config.toml
num_hidden_layers = 13
hidden_size = 192
num_attention_heads = 6
num_key_value_heads = 1
head_dim = 32
intermediate_size = 768
vocab_size = 2048
hidden_act = "gelu"
norm = "rmsnorm"
norm_place = "pre"
norm_eps = 1e-05
positions = "rope"
rope_theta = 13000.0
rope_fraction = 1.0
qk_norm = false
attn_scale = 0.177
bias = "none"
tie_word_embeddings = false
parallel_block = true
init = "normal"
init_std_qkv = 0.0971
init_std_o = 0.0191
init_std_up = 0.0971
init_std_down = 0.00953
optimizer = "adamw"
learning_rate = 0.00129
lr_mult_o = 0.641
beta1 = 0.9
beta2 = 0.99
lr_head = 0.00619
max_grad_norm = 1.0
warmup_steps = 214
schedule = "wsd"
decay_fraction = 0.831
decay_shape = "linear"
final_lr_fraction = 0.0
batch_tokens = [8192, 16384, 24576]
max_seq_len = 1024
doc_mask = true
z_loss = 1e-05
train_tokens = 145800000
max_steps = 9656
dataset = "wikipedia_en"
MLP neurons of a small language model. Each row is named by its layer, matrix (down: output weights) and neuron, and shows model dimensions 0-191. Each number is 128 + 24 x the weight over its row's rms, rounded and kept within 0 to 255. Numbers have three digits each.
A block is one neuron, or neurons of one layer that tend to fire together. Before each block is what it responds to, as a language model described it from the Wikipedia text at the highest values.

Word-internal pieces right after a split start, mainly after "th" (th|r|iller, th|und|erstorms, th|ro|at), plus decimal points inside numbers like 14.7.
L6.down62:121112129116125161121157130162140154154127136117143132141105071151106155099116122131147104070082132155167122139085104111106144092142134190164137144170099108133147103192125141147085137114112130155128109134123074112127125182160107148133095119147126094115143148148149122128132147128144154137116144105115156127088158161171121122137125164094168088120105157114110123105161135145164099147123161152117115137104141116130140122127144139122159128060114138131097134126140124160098096134138136094135109121122105118171116104166174112089072118143124119122114172123105131153111114085113118114

Second word-piece right after an opening letter, mostly "y" as in Se-y-chelles, part-y, S-y-ndication; also la, le, th (f-la-shes, E-le-ction).
L3.down195:089137155114162134080144133133106119144175148105096160110087106126118127141153162138105173136109156186143125173152119138141141187124127150121062148121122109139114155099124114133144164123184123116178109130112143141115082125107102098103183126117141126090154108065145114149104155122126150124100171147173133116102176145144132146134122113159133100168101137129143121115110110097142133180103140119131119138118119152097119152117111104118150121129126143127153121125141192130136128124141145156118137090114119139148098151139157131117138149106135138130141133103088171149124120166168168147
L3.down404:121120125116135101137147132153120173120143105099136157137135158080135108094103177127126138132107131111102121130115161072131134115121130116127145129114149146083151096151144137165116113148151162155128107143163135127107130104154105134160107152109153111160112152129108116119152100138142147137096154074133091169074107117140094127122125141133126160136122195089138139078137105141139153071162114105117107138154093114110142098189156116148170156120088114107129096139155135142166115137101060116117128113156148112139148145146106143140121137095105170138162166148106138155098130111143122164
L3.down472:104103107156146103151128144123114106115148125148110159141138177099133138118162154136121176141138114134138115124141184096121087132111114132098151123125117153155108146173163109113126136181137152125127081126179108111167102072117094114105147109139105133114120068140135104097109116077143088121132142104138121114123102149082094134143160093147141132124147124099097121138111152069118130090182129169139152143115079107157134130117148094092147184125133136099157133168130072149104134157136116121104171117115144135141147112101131136133129150133091135125146116100117127097148126113114142094
L3.down721:123116149081115155136160126086123110148165126133102166121125135086126139153148138120136132153138114109135152157141119134166098101161134170129153148109169152171162118114099178113129126109125137128139155125137130110158077111085131132168136172107129119110106100116114116130154140134135121129176095148143134114153121137084110173085183140117082110080131123088119158123134133128114125159121133175161087132154129117102138137129079169124111106117124144129151116174108112141135136137133149064133153160091126098123090139103139120187103158143150125129124125167130104094100133089149158111

Day numbers after "on" or "On" in full dates, before the month (on 25 March), and months in US-style dates (on October 6); weaker on mid-word fragments like "en|n|ui".
L8.down32:130145172126149131132127148114162149136118176148143136147167131125116120134153113101168149134103148156114156145118084170168120136113144123147113148152166106086153117132127183137158137180153149089105130147082061111130100164108119109155119159093163171145123153125156109141113127138102127135160128146130134122109149138166131097124132149118160105107148137123122149125110087152104135098155109101130127151129118121094105110135137122128122077145142139098122185102119148136122134131082108104166126158176079102109124104104158111071112148125114071145155102130101133146086160112133133133
L8.down55:135106135157120160117108130082099132176083112162129158114137161097141163139134139131146134129148071109129160143159160146128126122116164104121134144133117094117090116096153114169158048171111082180159121165147138087173139141121126130121133148172109111130107136108135140152152136124138152089110114135169145143121129101163197106125130125141094166092120117120112132123098105121164125143113181107157106118150155136100137119149099148134163160108131133133097106101106105140148161118115144135120085116140144098108118128150105150112121124145143132110133136187114104158131141160125134151
L8.down83:143116149141118115109120143151129165148086095159114086118130137126174156121130096174153120116094068154134128135122140156125154128102130106130127137110130087114113129124133164123122192129095191111101116146134119126145160151068132081139112128136115132111106168096086129120118131117134115155121125151114120136151137150149107167146115177148163149110153155142124118108077102166127131138140154080172138119117168092151154167170149149128122137138138133173110121125140135125153133103096187120181128082167164118098137141142112123126112115120168156135113158126143106102119124160100120124
L8.down180:123167122105124111128145137103140158143155144126129107151152180100134144164145129117095104124132125142109106122120086076131173109120121110135137152082119131115157140149112161105155121137095121116108153155163093163137119125167135168119134113076189162179116109129130130160167112126155151137089128180158145135103112118127111118150128074138149173090149107123115170193106128119128123138128163121120135102133132123152177123158121132114089142125111144147148101110160097123133115138112130115155106103182156105119152112127102149162111160140162069120112121124171148116134147163124118125
L8.down218:093180104093121148144111105102120140153102146123135145058165149118127131141167097129111121117125121099130155168114151138124137128142136109161133152189140137094162154087157125109115141117123102090118146122135112130127125054158129124159131108115094151114143123160137136116108148152134108164184150168126181183166080111138159114138136117098112176143143157115153126156155121077156155141109139124137133108157111173144109121112117136160109126110149146090163123101110143149116105130105151121154087115123128141114126124137095079110144142146117114126140137101093082099112129134117102141
L8.down271:096092116107137139104117164152134109139124117144110168093052131119126110109142160151104153139119112116148104102125183136112159159107142122127144138135074163164146116111131151123092155091149119129137144145125114143147144130135093167105152138176093136117133127136114093151160106110148133125176104157119131103158118153123157122144149144111113183161140096135094138121096138122112158075134108129114090159164123186127170134076119113124138096089115134113157189112119121144157115133129122148143151128114132101114114125159094097141116093137115124158189147098140134149112112143115118166
L8.down276:136161110149133126154130156145115099135120142170133125160089130079206155084163114139111113126110118158115095137142131142135159139153118146125158157152125138137100132132079151151130125061093127122108098142124092143103117132122153120123104141091111096052099076135110182136135123107090101149140128138170139132170115162158152122096141138150101121101149125132124128142104124107088154105116185136168119129161101076115150101134126140116102117099131116194105114102153144119126084147127129141147131118130156138095126149123097127096150148128127117143118149129132162129124103152106134137
L8.down464:079084119129138124165137113103162075184167095162145134181110144134132145076127131140127140114136096105144106098130141137130104128143131127129089116134164103177109112109125125126117169136120128161142132143154133134195144104127154155128083100173140150113112142093121163130118119114107115123125126172144194179117123095128102134142106123129100123144124138120120129148127166158118162102128137103174127115131093121140131133161147107150123107148127107129102100149113142098146099128073115142146162143102135120129182062139156142119116136127134140127130109134084158128136169187134135121
L8.down530:083136129142150076151104097162101093145141092152121138136144127130084164126146116169164103101116135113120145164152160094143125148108093139061122143116160132093093130135183119080142108107119111125165137122126123133125132109115088125154148113154143108154097119144137119131141125134123100174100159134128093130149126123106119156109150078157122189151174106106120127078126154086087152146134131146145125141097136144111125116146137117094124130102144138094188105105101118118155109119137175150149175111114145162117150123107094102118136083140114125137156153093123152146106128141131150116
L8.down542:114129144128153150148101134139076130097151129173153146118090063166097109147141121151155144119078166111092105068149137106106170176105126121145148154093107156087116121148140116107116107134112161106118138170129116110143089174138139112142097126148137122150120097154112089172127093105161138124111095087164088157131091150150151116142134090142119129108116136138135171133120128141144104109103112134127092141130116100142110119106166138106104098160151144134107161177147136130095135141087173134119111150115103125136108138124133116139087187119142127128124150102129144106106119155153116107
L8.down560:117130140141102108106123180115110151145131121172136143151119139179109137119126087130098128109143099138103141107184051112149138089091125148124140112096134107139089102167094113102158164098096112117160148138149147128121109189124174162156156124124129102121173136095138174128113150141129098149120098104165148160134188130110156152115163104132118135123125159111143139122129132142116135144109139112167145126112132158136109107171098140134167116129154172147142156129095142105140126136092143133093096123119122116140124156135160091119075105162142145132139153085146104146158109155137128125
L8.down574:102116121123111150114105105130111108161172123107135129142137090130155126153110109090115137160128133126165129165121201161101136137150144142160116130128159125155115134118137064075123153103139141093149130124132125150116120116117107141117093114111068118114114141143140112173100153173078099101155129088080135095120150095114127103109124140121101148123176159122141173139134137118128142133112126081149127152120152128138126124106108143159158136152132164149105122133112186100113177143129159165148111091142103140083101148133124135107108118115134140126145112093064140083150160124141088118
L8.down587:133131127127141142157131164143098163146096112121171096126123110128126099133159138100112129146142065147104136135129085112141134160115144120148121119149140121119146125157115055132097119141173130072119130140153121120130140093128109135101134140169127132167127092112123139124130118148126091123116089088104156132144134110146084123106159155141100149150132093098103123069122097153149071082113147116099130095113117103139092155160105126144146143151103121140138086105209118142154149171136164108121116113115108136111099160119145131141124118143164120151103191139112115116139117153117131075
L8.down611:134148100150159151122130131140162080131166158112101119116117160112152151101150139110094127110121131111105132084144085093128191102132128134124147132142117162095151094129122120127116176125114109146192118122151136113070105189134108112125158092115118140139179097109108151117111129135112107143096119093113132125095134144122120138143132093150109144125140151107126154149135082150100088096114144131167157094135122088099109168158157118114105135154140155133108120138127131147136114110079109134159105165147127092115112118119076141100109172134113153090131143114176104165162142104126136090
L8.down690:114145179116077126071099136130143131145141170098156139111115073121121147163110102147108203163164129101132120126127158097130141113112135123158158160146149116121092155139161126098137118116100096139139149157114141136082166102129096137127135133142102129138165153131120169129121134158116115147090161129159101118124145114147118168151067092102175136129120142132143104101100131119096070098147139152129094122168138105129095137142082105147137120200097111139139131146143137144166125130094123094130112144146118083105099136106142150130101129114119143100126138112130137115158152125128149128
L8.down760:147119159155139104163135151162161149094112112155102149134135104147180156152181117132133150149160137143129125167076142115133132145131109090125131159122122114134055105127125183117145142128106139109132166145110124097126135082123149149143131122122112147122123097085065137092118129122118104134132100107175124098146170151167110113097152161130106117151113143145108159140130123151132146121129114138135144149156117143173113097145131104085126118110138098135160141129147110125129111124118145124122135113136187181151090149100092130137090143124111108177131134130079166168153119176101123094

First piece of a word or number split into tokens, e.g. c in climate/certified/corrosion, 20 in 20th, 25 in 25,000, also dates and counts.
L3.down144:122099166138115140116153118147141125155086098161068143116141111110122120133119116143088146142135162153117112142166138132129133102135120131123089107106125083125103163138103111142156119136138138132116198122153152114138154100125172161131116138082164122113114152061137120095145108100126098131104121146124129097133139140125118100072106129157176089105122173124174138125123167120118151121176115139149126128168116117090148124200153121149136123162131107146140158121083137134146127116077138122147157136114138153151107155133147158101125151092122145125095151109185117142098145167114151128
L3.down227:140063131096138118157191130122121112150130136138141143144165149124179106125108144129127138140151135137123146151145184095143122122138118148152158148164128086113134141139130135132187144154116152115140163115140124151147129111110126145087121129101126182135171146148163089147099123123070117195187137141111125097114148124142177078128148119155158118118126095105134116124108093119106129109146094099116150100131116138103095134134184110092152149124136105177141148162125122166147137149123074135162131170098108109120134151111116139129150128101121120144155160093153122136135118103131144107
L3.down231:095154116099110168106123160114100120110107139118153115113120139121144094182152111100134124130165135140124103145115159103138135105098098149112146090122178091129126104121141125121148188132139157103096154130098147129129153099139091143132128143124138104142141146142149119124158143125119132112153115164129132142102130122168134131192147150098147109150086149123156155077113139099133128097163157088098152114120120139138106078127077162111149095146132122154059143113155142147120128114096144130137171153111119099104109118171184121157176135123133120167125154125083175113099123105144147145
L3.down321:098131158128127134149135112062150116158138105172116096100093094139187113160143125115114121116149125123115125161101142181129120114082169155107168171089127116119149134143097121126098140104128088115077102112134108134114141108117130103100145099123173117133138139141105160144112115156111158134085133106114130140088106079143103122106130130103120110122108201128132088135131123104129158106113154174181144126137118121087129089127091118156149131109115083111090153109103136091127128097106101132102135116156094137172160136117127117126117122122118104163089128131135128157148123119148125170

Tokens right before a date or year in biographies, such as "Born:" colons, "on"/"in" before dates, "19" year prefixes, and month names; also line-initial dashes in infobox or list entries.
L6.down589:094127091095140114153087136110111103113125116162129102163144139168085118109138146145151115135133091130151143110104141156144138169135136140136105124105128095077146162113128101111124144178125101134185174128138102147152125139133140092191140117091133180114146114120131122159140164107131110191164145145136138091173153147107166094143138122101101150107133133081122165105113133084128127114130111126174115139139116119128147153139137101142163135121091139143125169120145131152108131116102157151159096128155105120143119186130091165115146108133089096130169130113160157105129115147126096124

Opening piece of a word split into fragments, mostly the prefix re- after was or the (renamed, redeveloped, retired), also mid-word re, ri, al.
L3.down89:169134131114147120127102164122147107117114163091109144116110089122127149145108109106168107144136079129124094155097103117139162108164104182122144136111138102150160123117131110160106184124103126125104127097111144145109106162167120126137101092152159151147128154143110143113100123104101132118164109110119134100145114146115109110109083145155136139163084091130097119136063114141100141109093145139137142143102094075102156071123129108133156173120123138141085158107121166159132069105181095133142115113160173122136148125162105143142116144108127117130118141114144125159128156164131144107
L3.down394:148120131128133146085145156126167195155086121151112155143137086144115120089154100156155110171094095128157087103120157113117136129078087144132095124126123078182078138094131159095136106125130169116105125100125123128179161172074139136134137118140163117158149122138124161131142127120146120112147121144129122118157161166125102128144186117142093144108104136146138167124119151152137126128132147162106112143120091115145136148135119135082080122128104110085137164097102096141118133123166117144093140126106132126154142128162119129182104145107125150129116113140161118142119130151165139106
L3.down435:163156125124149161113112135149151114129095156172144117118139130099119162115151128116104146161119128140076098119117161117129139103121137164124152163156108151126172137146136123123169129125135103132131134119093117129174138181153172121079088133112117129147101168126120177112101136165134091143164110143119148123124142126121140141117138105134174149109140162136150085090098139087118128106141115183084134120111163114162125149139162142100114111139108124159130130100114135127111155154092091151132155076093133102120123179165181088111104082118089152151124084132149124136135105142113108129
L3.down599:136107077096102115129128127161145096131135106132107107138071149147150144099087152073144100106158114129111138154129111108156126123112126141141153093111127162103131107100135123090084136133125135159108133148201172093114114141110115134191114107132156110074134131127127170141130119105122116163124116124095121122069115129126085114148167098153091145166135119140110103126126133123131109124151115109096120144141110107123121103125164105065128162120182127097142176108163125128158114151135127125114096092139087089122113162135147135078144118146122130121137119153111119143135177149126147105

Size, degree or quantity words, often scalar adjectives or stems, right after an article like a or the: a large(r), a low(er), the highest, the most.
L8.down2:121153102137139137109146110113147088114149099168120129172135141089153154124071120066149172092152116141145127080111135111098118129142126153152129117105158116164146126095127121146116132151146175129114107090119145090118103102111110123129088126164090164123100141097114087119109104117181122153099144128148142132141140137113124138145131098143108113145127141121188116170095124134123181112102146149140112176156157151159109115128123116101075145139108116076099127146130125165117134149090086134136140157101149114125143126122121132127123144134097200091132129118137140103169100091122148142
L8.down7:136127098088136102149127133119094158129172175128134187123155160181120124151126132160149168141151137102127114115108123125177088144075112120120100182107125164148137126141089145120116148101155133141159134150161134121120128118119119143113103143147167112071111147095108145104133123128114123140133130131121129117112117129141106122134116140130143144132141110120139106121149126158112110186148109144123122106174149129129122102147106071111137196139127095113141121177118093104109122113150120073171154141144141114152135066098139114120104084138142118186169081112146141104105151147103109122
L8.down36:108153112135153139141147145110152140148082076128091150168118131115122109140102131120147148110107142126166137132104162113110144119117120176118129112140150127094050102172121116106103155179124183177112126079152152129119148154127147132104096112141147126172152175138116126138119106120151117118147102127073104131095126132131154151127132116132119150109139147124125132175105171126123118122118122101089163123129127139172079145117149102165159176109111134138170136145128154116131112127119149086135107135102133159120130127148109138121138091176125108110096126064134164082141084125122132101
L8.down68:073114145133133069152135132063116139093134214117124139140110108115083131125167110130128144115143128150127158139142174124123126156147109111153168168139110140119144113112140110125114142116149156122120127159120138129113154095123142126110128119147154130155153089181140124126117149147111117110123201120133112123138081149151149111166101124135116140086104130085133107125139122130119119124139110139150134133105124163084100139111131170145185126136116083129129127125141096122121098120078111157177152102146129126123175149128137139158111141178152179169144105138129137115183132101153116102
L8.down107:106112092141121116108155150154150132118073163146173115129154099111091133085080078117097157128063109150156097122110164111129161148137135148146090128145089133125126113104147115119138157077105149125138174122132123129178123135141109155120148133152079112131096099150156145160102135105130153117125160150146146082112098166123121121154139141109075120173116130115095151171112092131119159108134163147124108116145128123141127148108174104111136172131129144168135116147135121109119068104135135153109131153111144150177120153116124115145103166142124149142132119086133137153137148155112116153
L8.down118:112090119170121144126150150168111123122139141130113143148127088092153145121121141099145165135164095174137118155119143134164126123130138149141082117141121136096123082133102071123145113160118175106123151110136151105109119132103070109105134099143148148198099133111144174184115084119101140136135126127118131095155091103112141122109150130131105170086097136066140178152141094137120155086121148142151106093134128104090107115079116142111134145109096128129138114140121148141152148131128135134108113139137145170162136140121179135159107134153115141119129180103143139110173139156141135125
L8.down148:127079138118096128146143116128166136128113104154142142124176170102142154087104150123165126152116144177130079080118127112103081110091136200119081109161134128144150100125137134126120134147131107114108089149125110147144109127151124146119122129137150134161128124112129117126145092120116108142104154149127124093117114128139113100157108155143126105145111109119149133153126138133186171107171121074107090154143129136135150123077079117142102161120162148164131142123088105111115109142116135170161162142135134137165152107140108127095117104079097120149112074144138103088124084098117126154
L8.down258:145124109141129150145118171122134124151097072116120111102106150116136191138147136099143099121108096144131145107109186077118119122111162118082066150173150189090141120113122097134163121150141128122138158150114090145110087159147094083154171132146098095105115108098129133119135158090107144105119114177114123098092097128169127095111129122101124141116173101096109130094149143127125137138157101147139146106122102090143102150110121127129149137090117132121114081142152121112140121109143122113131108120177164141118109101111115161156111125140173134145150118128163130142138118111122123172
L8.down296:122151103159168122131159161145144169149108138101118107117147107115133098149135100135144171108102155098121131150103160131137078122152145096173133154164157176124152110108121160088187125112133129088126086137109124164119134110128127109120147142178141091157100127065108081158158140139111111133109155107121120165129117165113178084127140133128112126106115127138127113122100144143072152134116127158119130166150175124130113109097084127103097132142160111115161128142154150138129097116127089140130114109108146149096101146165123123143125141088155078156145119139152107111142136093113089141
L8.down298:147176120110122120104140123114158108105163097134160116146090107101141113140102106116131145152131163163117128135137131089147148155147145126136155147121119128149173112059149153151107157118126129114125174109085132139099150126146172135128075148113114126131180102157153173091161124141094107142136106131103111132130119116138108119145134102124105141182152113081087108126118147137117152119129131093132154159095150107116170158149110129146130105110104113091081167102139124158105145111144117076165060145161111129111143131086094164114133100125132135149151148139116124110137110091133097093
L8.down570:136141109098149113115121118145099113151128178168096141192123106159154147149116124114176134144169176169123127144128149100156108093129144174132102137114147153131115131113140096135112174138118165132125165114126118146149198089148117150157119142092092144101135105079100134144122131088142149155130103106093140132103175131132105112122120132170128098094126110109123112119170102095127136096116113107126112140158172172135125096127123120111139122140112095145140150117119108142155110131096058137124115147094162089107088153139130154111131171122107146105139133150109146101118127174122151110
L8.down594:149105164102153102113141138099134092092105147123118112088145137101154149136132176158135139107130160122115135136136165090150174126095149103143134161096135192144175102141133129136102094151126122099130121118167143138065154125112126125161146142127117119136147141136116106107106149153090105108110119120137150124185137117194140161100144156141131100152094106147154095136102130138094141150133133067104143129087152174124083122135134103112102140123113101120121102143104119106148162127136096141116131102123154158090173138111152076113141094136090104134116109079131157125147107123147120119
L8.down617:131144108113138112161135157151159147137113122167148113079129134144135120125135102114140093121107110115122106115137125096102139079140116121123117165100142117131141072134149145114135106137127126140174106159162095126102123144127105102146144123092114126118118137116098161125115127121105120092149113178135103137094119140138133103143165163108114102170118105098138149079112132147148138142145097118110136124089122138135074144091117121145136116172139123115173141158136103086158089176152142194132120113171130152146150153112106109047128154132148179129161103099136086180083149140122119125
L8.down648:117112119154095136155132130137158101142131137131128100125099142178123111103166136119110107142104142111141125121113094116089137107117137119178123187147113106141119126125116108114162150147124139148146142139138136149132098131169161127183120123109108106120129118108131101139159142134086109101130145135067127081122165100137152135098097149096128107098131134093078131113097043104146174122139125067127127150136111171142141097126110147136119103113111170168136126078129097134124146125158099164090082093186160128114120111125134148124129159094129096093146155108145133126143148128154127120
L8.down679:157131146123111105111104147189129118129170144147094155125154130105131161108112135145139129154130127128092129145082101127080128066127131138144121124100120118083133134119115155116111143126142162097101142129125138128138123141122133204146142086114134128156117141092092110151148108119123131109154132128112145141167111082145113152067133098105137130105110145114109164175099111120109137080115189139110191130134130139116111080101137147122115121145098168167173143153135136124145161080142122154149149148140095115131114103162109141130069145140130136117175155150089140137105141128101133108
L8.down699:120123103123138142144109160106128113109127120095105102153131153118110128115091113161117149149166124108117107120144119151125103133185175089119113137158137111127126116120156124115130156127117145092086178122109131161119064110116135146174129157135102182124118115185117126140155125172117114101141128146124146140136146135129137141125124142155114131133124065122107136133094079168097143120150140171108124128135121113114136168093172187109181123114135091138115118184129103116114129143129136148190154116080103160114173127115131126094121112136114125086172111101109118129140110103165168103

Word-internal pieces that continue a word already begun, most often a lone y, as in To-y-ota, Deput-y, S-y-nopsis, meas-ure, Locomot-ive.
L6.down332:135114105128145118128130115146126122145109092085120106166117092128133115146140089087114169137157065125143146114136132129113146167144118121122128113114154160108118100111071173131128125154125110091101114083147133128112113131151135133129099176181125157162140122127148125141146063136155094130173137131146150134152158111124139163117144116146075130103140123100112135123138066094149084130125070115104105140155092146094155114134142141143108106135121139087138102126079110140122181126080086165112094109127119108101113099114116138120093136134137121141133113122138179159127088161115134137

Second pieces that complete or join a split word, especially y in an-y, Ear-ly, Anal-y-sis, plus compound hyphens (self-esteem) and opening quote or bracket marks.
L8.down13:131122098136104152155142107097142123131151141119130117152098140108159141120096141096184136174123086161133068132121102122134125103084157106097126137188101120092170179081108143111140088132124113179163135130122101175112120109130160150160106114136118163134102118172106152156126127136082124130115134142128109143137131127098112161134169079166134135097168129125165119160090131121110135151097102149163095134127159096158142123109141147099113132125143084170104107118123161129092136113146155105137119100120145115144170123102129177124147112169129146097119136122128128107116092121135119113
L8.down51:125123132110109145119136132107130133108083130124105100140098150115155182122147144130100097128132166122129150101140170121118141079122128111160120164141154100107137149113152119137137172158122141149135130119124141139165098075113115134145130112177120134185140111157177163068133136133152118112147094127141120110157120117106139122139134124169083114098130158127167113184082096102103104148118106126096131155121121128107103115118142147095074141118147124153141106111092114109127158163107133118107139148108151059152150141166172129083131161145127166136110108153179132102118154124164125155
L8.down139:103123143098092083112151115142110127086097168119116144127138117160125121107150152132148129138127125066107103118134130110138140151116107181138100145129094137111131077128178133131099151100124120120119075145146179127145190204124103143156125118125147116163158144117128140122132123161099111148086114084049136084118172100144126133173163169116135163127120152099132148130127123147172096110141135121134138158105153100114104097162122113113146102124107109154111121154099138153142162116124111116138138134099178117160126121127124131105138126119117101118143120149157091141114153122101142116
L8.down200:142142138161137122113167149117121151135156122141212162110116104132135143132153180125139096127099157137130114110117082134133115157114161099122136123128127087152153130121128072166140095109132129158157096129176131144144131132124133141096127138127130117111141129155118106090181095127090133124135157135103159120130123132092113183145133130125134116138121108137163112123146186179116092102165118169143150157095151140120104158073119137132199157154113112148135133121109121111127153078154117126139156167121146122190134126120095128116132110098168158168142135142105131134103136125118096116
L8.down240:153089130091110136120087159131120128134131096138119126100136131167139095143111163141093129119108119123139103127084169147101190135133128096121153141144152148117109098121138148100094122114138109110120107123134113097145167037159130139122132116071110131158129098096142103111127154124120125167128145106167115133103107150092090171135091085158175143090135106143128165120101110079114136086159125116134151109106147133133127147112134104111140137152163080114087163127155140122180164137124139126098127151136120127113134146164118142141150113158110142148158134144140120116108102149174110089
L8.down262:150143121076137094098145148168164179127147141100124108122156151175115130143110193182138165148113108132117092121095105106125152158117115159136076105167130152161120148177151134151140164142114129138116164177119136120122115138143146115085100132132143105094192107123124152107137073127169154108167107148077119150138156083110101121121118125126122134140134094138121148112139152103103099114170134131127141102118117149128138127125154132123150106146123145091145142134139088108108126135154126110131128127127185113147082100122115076139105129113142149135145120085173118139135109109115108136
L8.down411:133139109111117160113123142145100145100167095104135157094143138107152124155139122139139074129099126099141134149117087103138092095153146114095144093120181116087152111139161115142128061122109128142063096124109143118139120070122118154147146136132138154131107092172144130123142065129130124120121143072119120139156141156119135171131129110160123133142151163150146080151171149148125133151115118141143085126136119097149115132110081107147120093123089133114116125191121127127113139104112150110169108142114136142158159132162129152105119148095137153133113136195137116084128151140113100129
L8.down500:110152203158115151131129100150141108087111173147144118125144106134110117138126134147117177136140107159100133086113084101106151132126160112149162125156103127085124116128098119119105110115125154132080116157135147136147133133177125160100112133121139144164116137126066106139134133119165146115108118119087104087105104129090092140090111107133139134188100115093151102086137076124133125132113116160096133104149146102157131133120132098160163159142150107080108126131149144151106157135112110119131116162092144133163148121170130112127123103159129106113140141144116142169105153197107125105
L8.down503:085132171128144121128123104146166130121141133118166166152155147136095117157092089136081111141109140106143147145129154086094131132101149131198160152087140133147148113141169124122131122152094118104110118142148108117130159143114101161100094148105109116098118114161146091148134135162107138102144108162120140121146099148122118085161143109140128129133170116143158184147124141139148110175100161134090134117119127104164115150125130151160096148146152115117115135117130106137107110132113161089141088119139105142144152127141091126172123109149141177141133119150120069078206116121139132110
L8.down533:112157149089104117135144110113120123128131105144134134118142162087137086157129151123135109168170107130118116113103119130117171097164127121151098126162177144174108143142138102138100104145167152110116087104118103168197116118134092142106088050107110127172123142143117151152156093129122132170111137159118109135123064118168128132129156111118134128130100154136106106160140131169139123135141119118116122136154115128108170087156136104126092122137109109118172156144124119160156139125173119136141109160137085131126156148130132082099095136128128137132104086161149106124135156081100127102
L8.down571:093090090128130126137174162137134114132169114150138129112134159097104128115130099127123123123127119136164123117152142141086144155187116105116115124178167123117126116168109107135148137123134120162110129116126108103209158079115120127167163153162154131144113142115119110139086130151140137158125129146124143127090074109150136103103108102122149142140098132157126147104109109139132181096167163131093073142154145129114130125148129095132145076158112113146138120107095139099113133112133133108097084110139138150142111105136169064118094122123107172152168125087155100148168131111121129132
L8.down601:113078153134137103191130136150113085114092133176143153127098133065182116128092128125131129069135082093111105081137121139157136117137109124118138136155151158137078123126128153142137168122117139144120154163112106119109155086151128125153108123142140113136172106087132139189159144123111141105145126123174143147134127121164145098134138105122064111097100148152096162147109122130145161126122126115173115158138128138130144112143161120124097122122120126129155157145130118141142128136089143172148103140161152111133167175151138086151152129121111135114071109121123112164118118117170139133
L8.down606:137115127141137166106103153179137128151164127125114133099085123097160168121110124120129103127136131155153121123159149119150145100116080167118136120149126098083165122161185139124137146101083078100105125118131138095141143108155076155130153159096121136162113127142103101134110137128107135127112145171159131114119128174187129113121156073166132120088081111124143136104079114172104136119104146123120096128120129120103094084109133157138131132110098156152093118089130138151133115096117111132122103148098125148141131107075132117081119129109070115120153122125108104170117135137148154134
L8.down633:128106108145130123150124131121091129127162109104116106147149138116096120119158115122104142106167122166129160137168123107140158172145113100140117129163124138127136150165075175126159158063137128142148162121144132126081112148099171152120103150104101159110096166132095110119099172123160174139158175112138136075158136140153153156158122156151142171125111100129137103115128115143143144112120079139131136143155140104143156148161092125089104142164154098157118134120112129124137138148109081119113117109118151138104135133122130140125137156113063142135194106147101136127118145141162155170
L8.down651:131138156192146139106172178158165075153128131156133118143142100099134132141085082125124088133108102110133161133123125107125095117144151158122123116121147150123168168124111174138125101155128151118115117139153113136155145125093116098155143145132117171103125171118151113174115124165141097115120154106115140088139158145161085137133083125132129136148154130166132121185097108087071113162102101144130147138128144131130145056134125123129107108155164116149132076157125101111133151143147126127171137116123118137107109140136154133147138178125106147139099167129087105148108130159114143127
L8.down670:092126120094148167138145109127136133095158142108149129090141120128135089142151156146108095127136139114119121165128144094117140145103112163127134082171151178125098146153129131142130121084148164114125120156142132077109117088115133091113111144137164146121119142149162142169138057085135145134132129148139105105108132155144099086108142110106130109113163099165147143136147149078113107203121128122082132082110106109139120164132139119146112111091146147108143114129138145174102124144129143109152088125130133136148120096113143143106124133110149105198138144133165121171156114084141097102